config.yaml
num_hidden_layers: 21
num_attention_heads: 12
num_key_value_heads: 12
vocab_size: 2048
init_std_o: 0.00307
init_std_down: 0.00154
init_out_by_depth: true
beta2: 0.98
weight_decay: 0.16
decay_shape: "linear"
MLP neurons of a small language model. Each row is named by its layer, matrix (up: input weights) and neuron, and shows model dimensions 0-95. Each number is 500 + 40 x the weight over its row's rms, rounded and kept within 0 to 999. Numbers have three digits each.
A block is one neuron, or neurons of one layer that tend to fire together. After each block is what it responds to, as a language model described it from the Wikipedia text at the highest values.

L12.up1039:451515546581543500521461494493489516506530536495491529496480497552530527493496490556479465482442484528566519473473513478518447467591483560453530475457477442490494539458482468446481560483532452490482542508526486497525470522465536480438504445483562463542481473483490554520411480517555506481
Responds to: Surname-final word pieces. Final subword piece that completes a split surname in sports or biography text (Collin-s, McCab-e, Randazz-o), plus occasional table pipes.

L12.up1491:417513519526486469628454501530522522509578400522482498490503479465477521480521469516502604504474383461523508520527527447481459522564485524539486518459508506485491485461490502503544522490540420502528566543559531516492489471556542425513416441521500499459497407532476508499443542445503460489
Responds to: Mid-word name fragments. Word-piece tokens inside multi-token proper names, mostly surnames (Ri-ce, Schmi-d-t, Pa-x-ton), plus split digits inside years and numbers.

L18.up61:518529534502542489458519484542511618452570535441451465448506514554513510417489497534554543486517455485461499429527505481495537440425575545432540500475541531509522482484489468538489505477493523533420594489461504536504483499506500424457513452505554473454539393462504542582466535525502480501
L18.up84:519525476555565479492536493529491505474478518510404449478569535538491501428493472498545587572457488417445548474495488445534481466511531520469566440458437495485509513443486453529467543482526499572419523474520474569494533492469510496529515502516555540564487519445485567469512570508483450476
L18.up174:427455484497473528460494496538462537484536520525432517532485477466511541501519491461473525543474521470545588591518575495536479539469565472541549479512494548465517473518558445487499516485471565481520513494482460467472474474540505544518504517533589500554491505676503586528492595517469374549
L18.up406:490513474489511493524475449507541606511518536432502531478479589483464444554483422540507520516499473510503550524474461431528516473478534508458552483525515512508509510489528556467483480520591572515489515469568530440504502537480432483530430467487619396501491520552502526510516565539480510542
L18.up527:512461526469494529509460526447538467419573486503485475469481503504493420494504484493472552494504521489514533460520524515543526440438471515484558549486559469539461526513477526407434560466493496473517526473508497471449512429475530468460490537526469533520558515489460521502480556522496471486
L18.up605:500490541520474507533498520464521599459535565482512447501521529449492430548528515533526488483484495446557572526525520509476471462411542566499534496507506584497509463534484546506513530514491535495540579480506496441472506487510487577539503497483567480585525531658491520490559547533421362541
L18.up762:486502459518423462458479491563518607552548510486465493497489451532552477471470462521479461469550511522531494438587477471513529439475539473476471485504517557590540468476474434513484513472526448465419560517499487557511525506561511501477498474476566494519531516578529489511492537484553457578
L18.up841:485523481431473491481486482483534575462577602449507432543471513537474490502423476525495516554472472509563564455581527502500511451450569479519464491583491475527517477494506459487523574497565466478456548513494506507502462586507525457502471443464533500527546524528525506512471549523563571559
L18.up980:564462430559485488454494486580528482529482474452534474470412520444475481511438506486513513552471547478573554509487414544506481529519564460558505490505465441482480547421534471522554469444476556513434515482448523531461438550533492489498508552531463466460486458538545436507499503504455457506
L18.up988:541504516503457545544538456475677526502495508513516418498500525504487554497410500555478455587490521556501604497543518489564448647495480443445484477554456524517417456499456487440476527510547514459514544551479435455508564448508479478493525490526537518479509542456459426558530529522479477542
L18.up1132:540524448527508500462495516488508532509542492508495491469501461575482448452447556505549506517531446529460563551579492416460566590448436506474505488470556499461533526504441525457556578506554438520435614508496551500461483578518473434531438506463563468480539462533493489446535521505503529532
L18.up1307:526508485492530475505454488533525506601593507447394531510488535464476455507530568464519554541463575508474456498510522472512494463419618386465549486536481497528469547467501478535529455464486490553465511521477499387456457581441478425518456576497504452412466488508509458484479523472591486505
L18.up1333:513498512524527522468476486492539548449494496506441483555496476451424492551522514476474528528495473450554521539505537518506462470404536508476542493517528542498500447499506490510508504541459540493483545513523461528476478486498444521542522502432575475539532469613503518472535538471480374524
L18.up1417:512512460482502506548509433528468478437501466527518543526516496461497450424498433548496556564535563490499493452510507520474497489476511469481546498508492542535492510478497557551508538466483508446491514589491461545502440528483515519516465574489594529505514528524601469469588504539455398501
L18.up1487:503553439516517508497510435512517524406537523477494494518484497525538459499472475522511538512470435450523532501554460489473564514474493488495555495549505497513485560460512500490463553524482489490458596506498512557474546497569529491539542514382582469501499494636499493501480510469503501570
L18.up1513:513523464559512591464549478596557537579534562470414557502496524533457492447559497486522529551479518491459485402509520512510480520496473495510554517474451462446512512393426501484494556503492604435441455529493408522482484437491486528514530503559496504392483479437487564549495482499556541441
Responds to: Sentence subject completion. Final tokens of a name or pronoun acting as a clause's subject in biographies, just before its verb, e.g. Gorski has, Lee hit, He was.

L18.up63:537495495555441497550499518447432482507489595502531522491444533517465519467572516461458448482509490514533483486426484484507455562551487429521493496620528452512437490570481527479479492421527555554481499502501527492557538549433507524503506482533556491506479485488534506493432583543467508500
L18.up223:510472494474552493536386500540494478467445504432491472496466505565482554506518411479537533488514568454500514531511448537495501528512481583562468371488437478477482517547503531480439409523518477502542551532521493488475491484488503468468532467554451479499585473481520506517480538602518513489
L18.up434:470449483548529498444533417391441557566502520463596562551514492524562520458457470552515559514507459484508473497466518466489468436525527518458454513489502472497360445565582541481568449531535424501530489579504530533485523531442530503531515484455453467517517487504503505519453433516488508486
L18.up498:507539435512524542495503511504456473507519475549506484516498518475501502447445483485510493495508533542576487528520539519477527480567465460467543511490493488587464469513433543493572450454551559504474582535453512528456530488467507441519475487533409563496522470503518545585482501555542487517
L18.up761:494486498493550443533478528489490466505528464425479506503534524573518448538458493473557505467474503494525529536483537434404503514513474504520469522494406481520453536463440455529507519397575486478452572567441552520480499493500469508570444509521525505495501579507478616544480484531542505516
L18.up768:525509454454458498457438543509538494518549527494496453567536498533566491420484491455444484542538546551494528465522453451492529531520471544463484482528469423440478466507518449412554525461518453464538578490470494512559564481488461523519523449509539497485441492461541552472501499469538458480
L18.up787:538487520494474544519416411607599571554490580496486483457510486478466535463519497489404541533494529525540512500465482465538484504494494549497484550535500402514460515564475507452485506533615540458513493544518526518511520511511470537537551507570511483484526450442500549427484541504581520527
L18.up874:482474365493446501508488517509546476466628562542475513526489514499486526537450483508420526514459475523442479443462466420543441435509480473614483504568506543493443502501549530509489463549547562515494595507471465514479525457523477478517506431551551411514427490437507535531454472492538591482
L18.up955:522440545483527574481493468498488513516489514465533456565547472523518468481499470464542529522502460499567496499506442541513454498476453428555538513616492515476470507493513498519515520484486513471522552500499493537484508482507501481563433493583526461472513445425534536505503515465573505391
L18.up982:528463520508593511521493501583538558567540503530522491486545553508567475455530458503528506461537529473458555447549481476505479464526463456520568440495498439403468488469471505513494540528462442426485540522457497532544502438470514448532476499518563436518545439481479548457493443469460494378
L18.up1110:511460556472516510484533508536517504453555485496479489509461516531509509469514503521470579565496519521486552489486527457541517519517497487541497522558500476450453458412540487477495506565530494495531506489458442555516490473500475519522482480595537420612449481497526485443500451537492476481
L18.up1242:477543487476486495522429491428482505505551550466549541578467537553455468417547515563512545488548464410528504513516484478460560511469553592445515525504495460544412564482613507526560530431545479519553561517516497564501527478500506479540576524547517456442505497506489483525512465469482528478
L18.up1248:502525468548583572497533468523516512515470500492516469442544513554530416457453492487503467507487586494560570460485480517487473545526473447513504534539511405460396475512465498464503514510513487500484511562487524485454541469480512524552488506542509518560529533451506520444445504478504481420
L18.up1318:536471512466479489530469412471519507434492533383535485541518495516466485439509453451478520460577578516534536478502505476518532518510469511531555518493488484511492423561482496461551496438569516463503521501532560609457512460504497484540477418587464484552566496495506508486417494506497501514
L18.up1428:495501428458548550532445522498494511544562515493494551524522453498573514516442501494531486493482527517510494503512446532456508524494472501512447465469461481526518575506486488486543423500508512499523518550486505429485480460507485540497499502507521493486481480443534483588420457491533496470
L18.up1454:510446494494511450500517484522547473484516524495543404498474499464503438468538503566545547535538476414509488494514526470500533511450502458456556556598479430527418473464513528468480591391496485517479553481537497532488600540454491530496465464517529536542478510477520512447486500528534511431
Responds to: Given-name completion in lists. Ends of personal first names, whole or final pieces, just before the surname in cast, credit, and roster lists, e.g. Paul, Arth-ur, Chri-s.

L6.up620:472477574501489531528529521492503483495546564563503533526516473554581532509501469567581538508545476508457501467501493473521537567448456489463490479483488481527478583490549468516605490526554471459519548523472459485414528492512512481493466532574457476571475436517593490469499535438524510511
L6.up732:482480491517468480518414467541525537485510544494482463531513509466497508428510482572490553539526504527499473497513511477519467535405516452425520448503509515489506547495486459496523487479463577443455475529460443561515488522480477481577463576542468508501428532452492430536449501481444522452
L6.up1065:514493481571421486502545555539495559439513438556452489484507479505544561458494461509489544540525476439497468479508454437539551476450468539509517441554489421543525457472557502519522558464569427407540516509497470551439519566491495499544392555546513503438529473457505562459472524526367491488
L6.up1186:495416522553509470492483535414488524468561583541493450501506478509518532472482481478576555505507502520495516535551505477525473447517505491506501521512489490528535505497535493536447476428507488468508550581514485497426525531459472555590495464561473530465525534462535539538453509535502450468
Responds to: Proper-name final pieces. Final word-piece that completes a multi-token proper name, mostly surnames and place names, such as Morri-son, Coop-er, Dartmou-th, Taunt-on.

L6.up558:510566482561507479450501534504515497415531533502479502553578506525534467449527547504467489474503502468474422515503499488579475407491549533469514493570497492528444484528514537506526465395496499550396430497404529518514466477481507469444492454525534477449499496519504547561440496466544525542
L6.up737:477430485453557518460598522494533510511545521449513523537610498571455473502467449385513491557499523484455492508480490449549466478505481496489522458533507462438506420497487515458553472534580570505497469494486504466519529480503532464457479482506509443557435533500499466548496528498505519487
L6.up940:526553531579523516520509539455527548544511511500505421458582452537472518461510505475485548488511496464500537528533434482470427462535489559533532416488495485508554481503486512391520412484587539489464462504470533489564522502514494524484563519509579461524505553492501485514536578467538485488
L6.up981:473482509522425476490517462456480500487510526461566467454545471556469486478501509460483469481502561453477530524525472464573457516466526510551429524528518426454403543510475575380455521578489548472530515473552552463583570507474487442480488491529475488499489512495506464497514445472534507439
Responds to: Word-fragment continuations. Second piece of a word split after a short fragment, mainly s after Le (Leslie, Les, Lesbian), also il in failed; plus table pipes after numbers.

L18.up14:443527472536521485411574552458524511553543552409509518497500562573504516504552536525455456470523462478502430527553486491558576500457491480506519500531495472497552567496509545500511555516498455525498442476489465527482436524559518469495443506497484490463513486501470510514543560523450459491
L18.up15:458615538536506541464572541532603494481521522498394531524502520512572488529530471509508540536524458499513499514441516515518578533509454483568591529461515477417528594474543425443555529445524451543456439540557488546483437446540470481488523471470571448584525492470494450523523543452459497516
L18.up19:429555428539440530469504461528499498483601469467498545533504528537529466507584408520470471518484461511465505517481441481436505556515484578492509474498446526495511440446540489508413493501488474562608441529523465482522478518508560524462498514515560476581502570484471457514464597467530424481
L18.up118:506492537559501511461534530505522550543549507536446517489456485484483504559499551435526524550519490489534520515500521481489514458505502502502536553576533513430492547536451493502499529521508474624564567530548521498489457546549528463446477518511494426481424530519488543437445516470481457510
L18.up185:547425473568441531462577515559512460528544490460419516503561513517475481509529579537464564548435529509524500492505540505443560474459425456496487548461490474481580507467445438463527481481529509492499554501499505495461519580502493432510415463522504502507465553522503547448528536498500528526
L18.up248:511490447526507532451509447533461512546474441481429518500458563540536488558507510489519540542540478543531569573496483489506500472545427486488484500454557482467488477465506483480572529491523421574515543459499529425479516483500480440486489467473514464528552473490497485506477511498497480495
L18.up324:411518448577525515411602501550501530518565476506457584520549504502549483560510430495506549563502470396551567588486538539559417556499514460519507485449517441433473436462482457494532492408498479528549498448500567528469451535525499531481438525563484523515483533484464454485548510480497512477
L18.up455:462580505544573535521495530434547518430477474488381574487550522542523494547503444503557476557518515525496471533538490443510536579486461508443458417486539553498521543565508497540588484518480442511476542521531448476486510531532483421476509394518499496453462464475509492524518489506500457485
L18.up622:500538567531565495514580524526466487546571544393474536492507418537505478504471465529503553582465542538573527511488497531548580470529497455556497507497522461445488572490452479479490481498475432518437462486554523476442509479531538389471500447482533495465474467537481494483571566520457469495
L18.up664:461531475511521484452473515549509536512550519460518509485555483478499530442577441536508586522491473480561448439526532443465485418505493473532506522506474499442499512407478462463500417442480583485501488472522555563493534544496517462505497518478499499469499558508443499529500441510477453505
L18.up840:515512441534552465521559584519517594540499456492466544559469556496494471497505432549516490516516531471473605566576487482492505532470514512452523499512480440491506494480436476516515452469539469516475495516611496489482524510499520458445533399444493465502462491521514490451509549505466508516
L18.up902:528535577508541453564533528539475539558571573462452529477516523586512519466499515526477536555533490559510491505505524499560544487507411439535500494529496425554546485481463482468510461508513464565491495512557564475425483472535514499490491460477506445456455466530420505540521533507566498537
L18.up964:499527533512528482388480481597525519475445434488467498493557534497545500485456459407597503507524470452508585564488448440502516552447439505515486475544466504447463491472486626508548413514550509464451527565489534442442411505504487477550432476483519444498511541489525479459494486456466483517
L18.up1030:449501479465489495478587517407517528474471487427484497477517520528538422442511472487559455495503486525486513512467552574458405456465512512462471539519481438519476550457525451529503547514455449573553534594461517490530515491480522469486502477556508517492477502543469562517538438450436476508
L18.up1159:484476500485468538539527512491518554569568462587448538466569493520503511532476489514498548507459452467554496504485524548534430476572492456590483487489489489509552464484578511455518500430508508530527529517461552606486465513528472489492453391583490470488465462505542539434551585490511469532
L18.up1347:471528513486491498459547494515544466536456457452494474553539470480443489503510452409481501508569477459508589475574486497470495498509487437546433553479530542454535538461498452519446518459582461542521496440532514516461497527517494416477468459519481482568455498512449491547475474550505480525
Responds to: Mid-word in repeated names. Inner word pieces of a proper name or term already written earlier in the text, such as Cla-p-ton, Living-s-ton, North-co-te.

L12.up1423:575488467520486431501547484499512532545476527481500460479471523466526442552536540432515498493490513540504467469526537498487453546443491492494451527499439459498462504520547537399505521411492491519509512498557496461570604456488589486478526493464542480517519478581538485516507459534489542501
Responds to: Standalone space tokens. Bare space tokens split from the following word, often after numbers in dimensions, citations or scores (44.4 ×, 1,856 mm, Issue: 3 pp), also in prose.

L12.up308:497476494577433403551444508484592528514508541488567534502528524555471548511601506539488499469536497520502499539493470445543501509515466457555472453539429489468453503494545553528472603413530531526534473562444491507503493496497497469519504474455502419495418481476529526520482474509500560530
Responds to: Name pieces inside personal names. Word pieces inside or ending a person's name, mostly first names or surname starts, in lists and rosters: Michael El|lis, Carlo|s, Gheorgh|e, Rahm Emanu|el.

L18.up25:515499489483580511498537485480507607541471524515489431513513523446500479531517473488506506581493518437472496521520484473547482522516478579422493532531490421510479545465486563504507526485479463435491421570580472525530515530446514456529468530505436451456436515473524489446551502515432516486
L18.up32:545466588438474507550471428617569488547507529480499524506477512507520482544479503500469527509483523531555484529452458512485522500560519527498535506501447491514473484518469514523444526454518478527564474524565484538491529524497520538476528504464453437554489426453488469443475443572552577521
L18.up157:547546509472517502532485460542525505524445465512457452538514528493506471409503426503556539474491507471496568491570526515479449433527493503472473435489486534521448471442491489446461537522537492477527482515486477585434487517515533440532474535458463461487436546489543446554552547506484512503
L18.up210:424480489505564534576466494547526535533529491441463514522508572504501510496517559447457507478496511494456495451504501500481449550455551512486572460449537394452519501490509490463547476585477554477509592481509545496480476489516456484456562517536551522498553455489463488452482546497506498495
L18.up334:533538548547462472497475471563540471600534560508505508520454515479505473507498546431502585478505534466503525413559442477457555512533515457513492480510523562542563499539517530480499518483509578500503533516479461507509500552504515503508483585524424484432474492495455517499556507511496526516
L18.up366:506499476466507577547472441594598615551546585549465453431471508400453506497507444556512570502448525500518537476521504469534492518496507484582452500465435535476488530440501487506467543480533524510545505530493507526499398467480493529572571505515512506521560493471498548497536589455537524499
L18.up677:513538501543512487438503530525491486572492472503515561530534585500551454509518470425477525525503428475545464488476522458476524483468423498482559525539437468450460517459493474511508415500498549475482483558494546518536504545520537479487545543495451492520563419504480438471525529554528556528
L18.up772:494473507528647462495426460484571528506516521542462526507551545509580499458516500492581528472546481476422520463542508507533475513497516481517503490550467439487516470504468540460524544510427453483424507513471513550462465479516568525519410486532520472504517370424481459453436454467465520439
L18.up796:503532546533486522484551479548547540471524492516505470474484529565478469435525510525588566513476574411448417541497412471461502503516566428509511497512576511527531551469535546508514520507503520593444495543551437529524541499518534490537494504516547510509512511550466561509461555505540506568
L18.up822:470483446572533516524480444508539557553517418531551528495496576451440465505532478502497576488513485483431537511456455423562400500520514442553511441461542492482480502479542498495494596486512480431512485494489482537480487443486549496442458518496505463489443521524482462546604503483438525512
L18.up941:499513510526464454456520471567555539533489501476458509487559525486440487526515461477513488550481515490551551534507515519505472582593563416530513557463504531526540449458437537452538480432472540480446551491462503527495494485488572452482469481527576499519477487480497549418528515546576471545
L18.up946:481490496509613460508479444434534536450484506542495474559536500488460522495506446509499487571504472546468414484451479486517437462472504494510510499502486437478464569530482549472517492526513485501524510565499495499580441512484558429472515497458477535467454547492480458482488539521478455531
L18.up1002:468510560511578437513404478444497558524559484499468506509542579495547534509567451485471541533482600454454496478478528500531496499535457423447496530469482557465470425477554490453481502500496532536525485517558565540449446593521525371556444415465448442481478597526463580522466467514480478529
L18.up1160:505485548496483497456499497636552459571449535445498508508509541506462537509541521484552491434477543541487548442532525449543527544576482536521586519519481402497502530528506537464501492448520445477554531469537518559425542565497510497433513477466479444502472471481497539488488546508583477456
L18.up1176:537455463552502485550494475571537449603554557470533545525540550479488483504492495499462517570480462492520494482459486492457482493517550520549490531574461465543488513546465541504412494506525500496461462531563501545514509529460533559460550488454421395443531462513463497391505511533524582482
L18.up1335:467501532491590518478451499558598479553477505499471416427553575508475484514477516594555503503554494507477470513550545499459442552498494501488511478477482450449494547542497417490560470548500425508515501463558563507420460500541510440484523508505562500421515477498459513456439503504490495485
Responds to: Token before a number. Separators and words right before an expected number: table pipes in sports stats, month names before a day (October 29), No., ×, than.

L6.up373:504453496487498507441529441509547443468558573497508405558539524464571504505547416545457451476583484506469470443508492506515533508519531466539465549453481467521446519515565511489531477445533536511499497433479448497487514558493539405531548462505518447421527436516578511554453501547479495548
L6.up604:480450471486563450485509481457510484497497527502497417522506486504584598504570511482481490513531515496437445416572522500502539542498531509538549566548415441500509518523560490538530468469490465509536505478498500542523520538502492426515489501575529460426573436469533549582487491478542539468
L6.up1275:544441436492508520454487506473516451478495438483435471545521500484507494512612541512505497476533511522499523495544485492482432468421528528508519490545490478495465547545583502410478509472479496493542476441425454493482495536489452527487503497544536450536520447498511531547471517497483556517
L6.up1518:515505479516525448510524564531553471535472550448503509490584495522530483513525546467567449473546494480463480494537512461486481457434536535481487518487477521520528502540544511486557544443494493614554495456480466519518489508528491534496529458521500491465511398551508471504475486480445564532
Responds to: Standalone space tokens. Separate whitespace tokens in structured text, such as list indentation, spacing in formulas or tables, and gaps after names or acronyms (MLW roster, OTC market).

L6.up15:500510507534451501573467586459560509528595520511518564521492501502454503461490508483412515489607472470424485504539510484494476524525510448522378526576473449515448401464522518503492479482561548483510549576462527513440504561547490565507470492519475492529475415538477554488477461446491516511
L6.up117:458494508521513467514597516532603497458514529485495477451457513502558489449540551460519494510560493525449529441550533508525439512496415471465511496522416553615464581514500532463469484458560517473556518513474494489492468501521526554530508521527555504512461574538487511565526616512507511499
L6.up1059:501460448535461464503493480448472523547497496439485481477506473503498519450524574457491583479522542478545533520503445484501520447447465457444435538493506484475529423437502473450495527546521470450554563514495446466535444529497539556584554454507515493557515493521488526513503461529513549492
L6.up1336:529376523549493511478480558509567526504564508475513529506461495533543506500570394521495513488522473505492497486493484492527516512521453510492461481524456455539466560473501447499521457454565534506484413568410450446517505595483497462504468526515496501507526480477483497509458498480526450464
Responds to: Completed personal first names. Final pieces of people's first names (Donal-d, Nathani-el, Ry-an) and whole given names (Robert, Paul, James) right before a surname, plus some other word endings.

L12.up297:473478559539542418521452484501549548542514573546522529530585550498523415453483478537455549512558443501495528498593547490563478476500524466462443434518515477503505558496453463456527568497521481476509443575540508507538444483435532518457505517512456522473496533472460433553487482549476546514
Responds to: Date-introducing "on". The preposition on before a date (held on, born on 27 November) and the month after it; also on/la/in pieces inside words like once, placing.

L6.up407:502427514486468500551541473523570562491547450467489521509458466577473495493542512456549505544515465517558449565501468483492535431485488426591460522493567468429567494526488486539471562531432546528483474450489496509470523535546519380542424502525548460507489455495518482511489502475532465512
L6.up552:431538529523501464550534524537477483501556493473476522512475490552537526508496521477509487581554526457520520556512525497557539450488505395541493504501517510500576473548520452510471473459514460515568480494532455426496432503559525494480492466487584502482469475588490511479522540499500496630
L6.up1138:484514490497444462530492521464547508455575429588454395563552510583543524463497517513523491466482461488522501562496491437548539455542534508527527508491533489460470538502519484531465462531569541566605544547446507484480479500511544465503480465488563501427418516535500534461508498513532496536
L6.up1314:537519539476506459498508500464522572548528531468448488489516513467524520535500548495530541547557493490463503507494526479530569482509546470464486470418530498554552451488504470532533581486495501462508434473504454448409484509595540485565463561531514484491510482496453502474500562488487490514
Responds to: Mid-word name fragments. Word pieces in the middle of a multi-token proper name or long word, often in tables and lists, e.g. Fürs-ten-walde, Glad-st-one, Col-ise-um.

L18.up112:492518526569563523397466470511516500569464518599499498534441491565566547398564471507521461489543580445413477510536404463478508552468523428501511460462449475509505528473554471430524490549496485527529463469393432512557455538507531488508477528562556552574474456473549483454472529503509581515
L18.up330:487514441552517511479477459610521558486440563503498472514529489496503530499573491497544517580538507471468496549462481504500510431460423506516532470513491419488454513592492477427445501453465450497523501515381491499552434510548500526479514477499546465592504480519502515550540500459492418535
L18.up338:504503527502465547447531457547489434514540583496477510538524512466556439501572485466512468508464496520519506453447517462439497532516496424488514550502404433533525459561435465462466580461526548534469522605508531514530481574492513465537547534513453499470525494486462507464456510541454556525
L18.up420:418513441575511469505448493480466532418450459479492479486414548570553484469555544501553517508555579443562481485541483494520474539485508556552418540496475439540443474561435563480526612488552518509445551540500514542534464494459507460517520500614414481564487477517477484455511482469455452522
L18.up487:523516457530538482508545515585483548472510531455508489453442439563501433516542400478479566566527455502483543469513485455510535534515479484406411484470502498533495514569447531485508506388484501477468545483479526532452491539528529510498531491524458492501496414527535525438531562503475458534
L18.up502:487500438551585481478496577487486503489494500542500476475504472517513499447472491553481512556533499521557473481525470508479425514478478572531479552547575477468499521485530459478517534509550588451405496578435508512471501521549520475516461510510529553565446485507472603486541493478472467567
L18.up651:514449483499497461474501514503517478530508523484499458557527513555557507453582452443554487509553496498474455495512476468468508527458454483508454469512476444493473541580487475406511583459453513574528524516445439543529479440538542477522503456547421486553501448493493477540476470498474571566
L18.up690:510596452553518482482486473518540536521569583441464521478496480559524487525526461422476457603485511498514527491489447507517451443525485494515584508583437496436518470569539480444522507464529449508525506517470501527471448503525526498468518436549467443560520540478447520419510484448515410508
L18.up751:519505541480480560526506452534482457531501538467536585508491536501505489486514559529466498487538541494526527455521517520562491492500534499514424471544461485456413508565570549459473507434517508539446493431473450485453422541519578383501511567487484519466517477483536522555495467466551536487
L18.up1111:461450531479447557522525513518458545582499508477470540509502482512515498530497500496476598583446474522496547516459467528537530527473464490538540470515456466543457538431487481496544539549522484491477495559475451441492545497548462544570476489488495536546498455492523521555547430481493450534
L18.up1134:524511459556525466440543504482535518491528531434539504472498474503566479492536460505539439556529411486480452446442498495450505542446509529480487539506450420505525480555584539450567561447501459548509508525451498515517502468514556472468562525489467464477498418523482471532506496561495549546
L18.up1231:543440503524552504453526415515472436523542542459525496498519510449517465517536514444491555543508482453550512536474558501482473515512398468465499472648524452426497497502502508474481500523461511495485498513459492461511492544494469556468492466467433449509468443499435485443489518472473516577
L18.up1310:584470438529516513546447481571445486516539491415513570552477552521572526511482514402514543563564475500522495521437519459469496467513567459440488469524448455467459462509463517471420470488481453525457526515588500475505454502426471466616528503513501444468468498513503510497494481478524529525
L18.up1344:503435435554486485478495430486624457559533565521475471590501554463489450541550471553575514540473551536542440433555518491482451490490494455472523455536594448479600517425506522541488487549485511526462533532506490557502506469481539494451440470538496466509520496553512501459507502434503514560
L18.up1407:488520486515549520492546435503496587429490534468449550526493476453570533524476408546551460466512570535489539468523501416486517494481546500442427529519527489489502514426530615523488579428501525477457514486472531548480498476512589474500528524506527500478526566504505585524551462499502491507
L18.up1443:480412469510529581486509502606495470477542473466463465482524543551484544560554455476522515592509481466492500474528448497505459501508480450452427430460505488475498503473524568454434506476511494560414511503448470519488553440503509489549488427425506405398471497557541496504440490486513533553
Responds to: Bare space token. A lone space token in lists and tables, mostly between a scorer's name and goal minutes in football summaries (Vincze 36', O'Neil 2', 79'), also in table cells and sentence starts.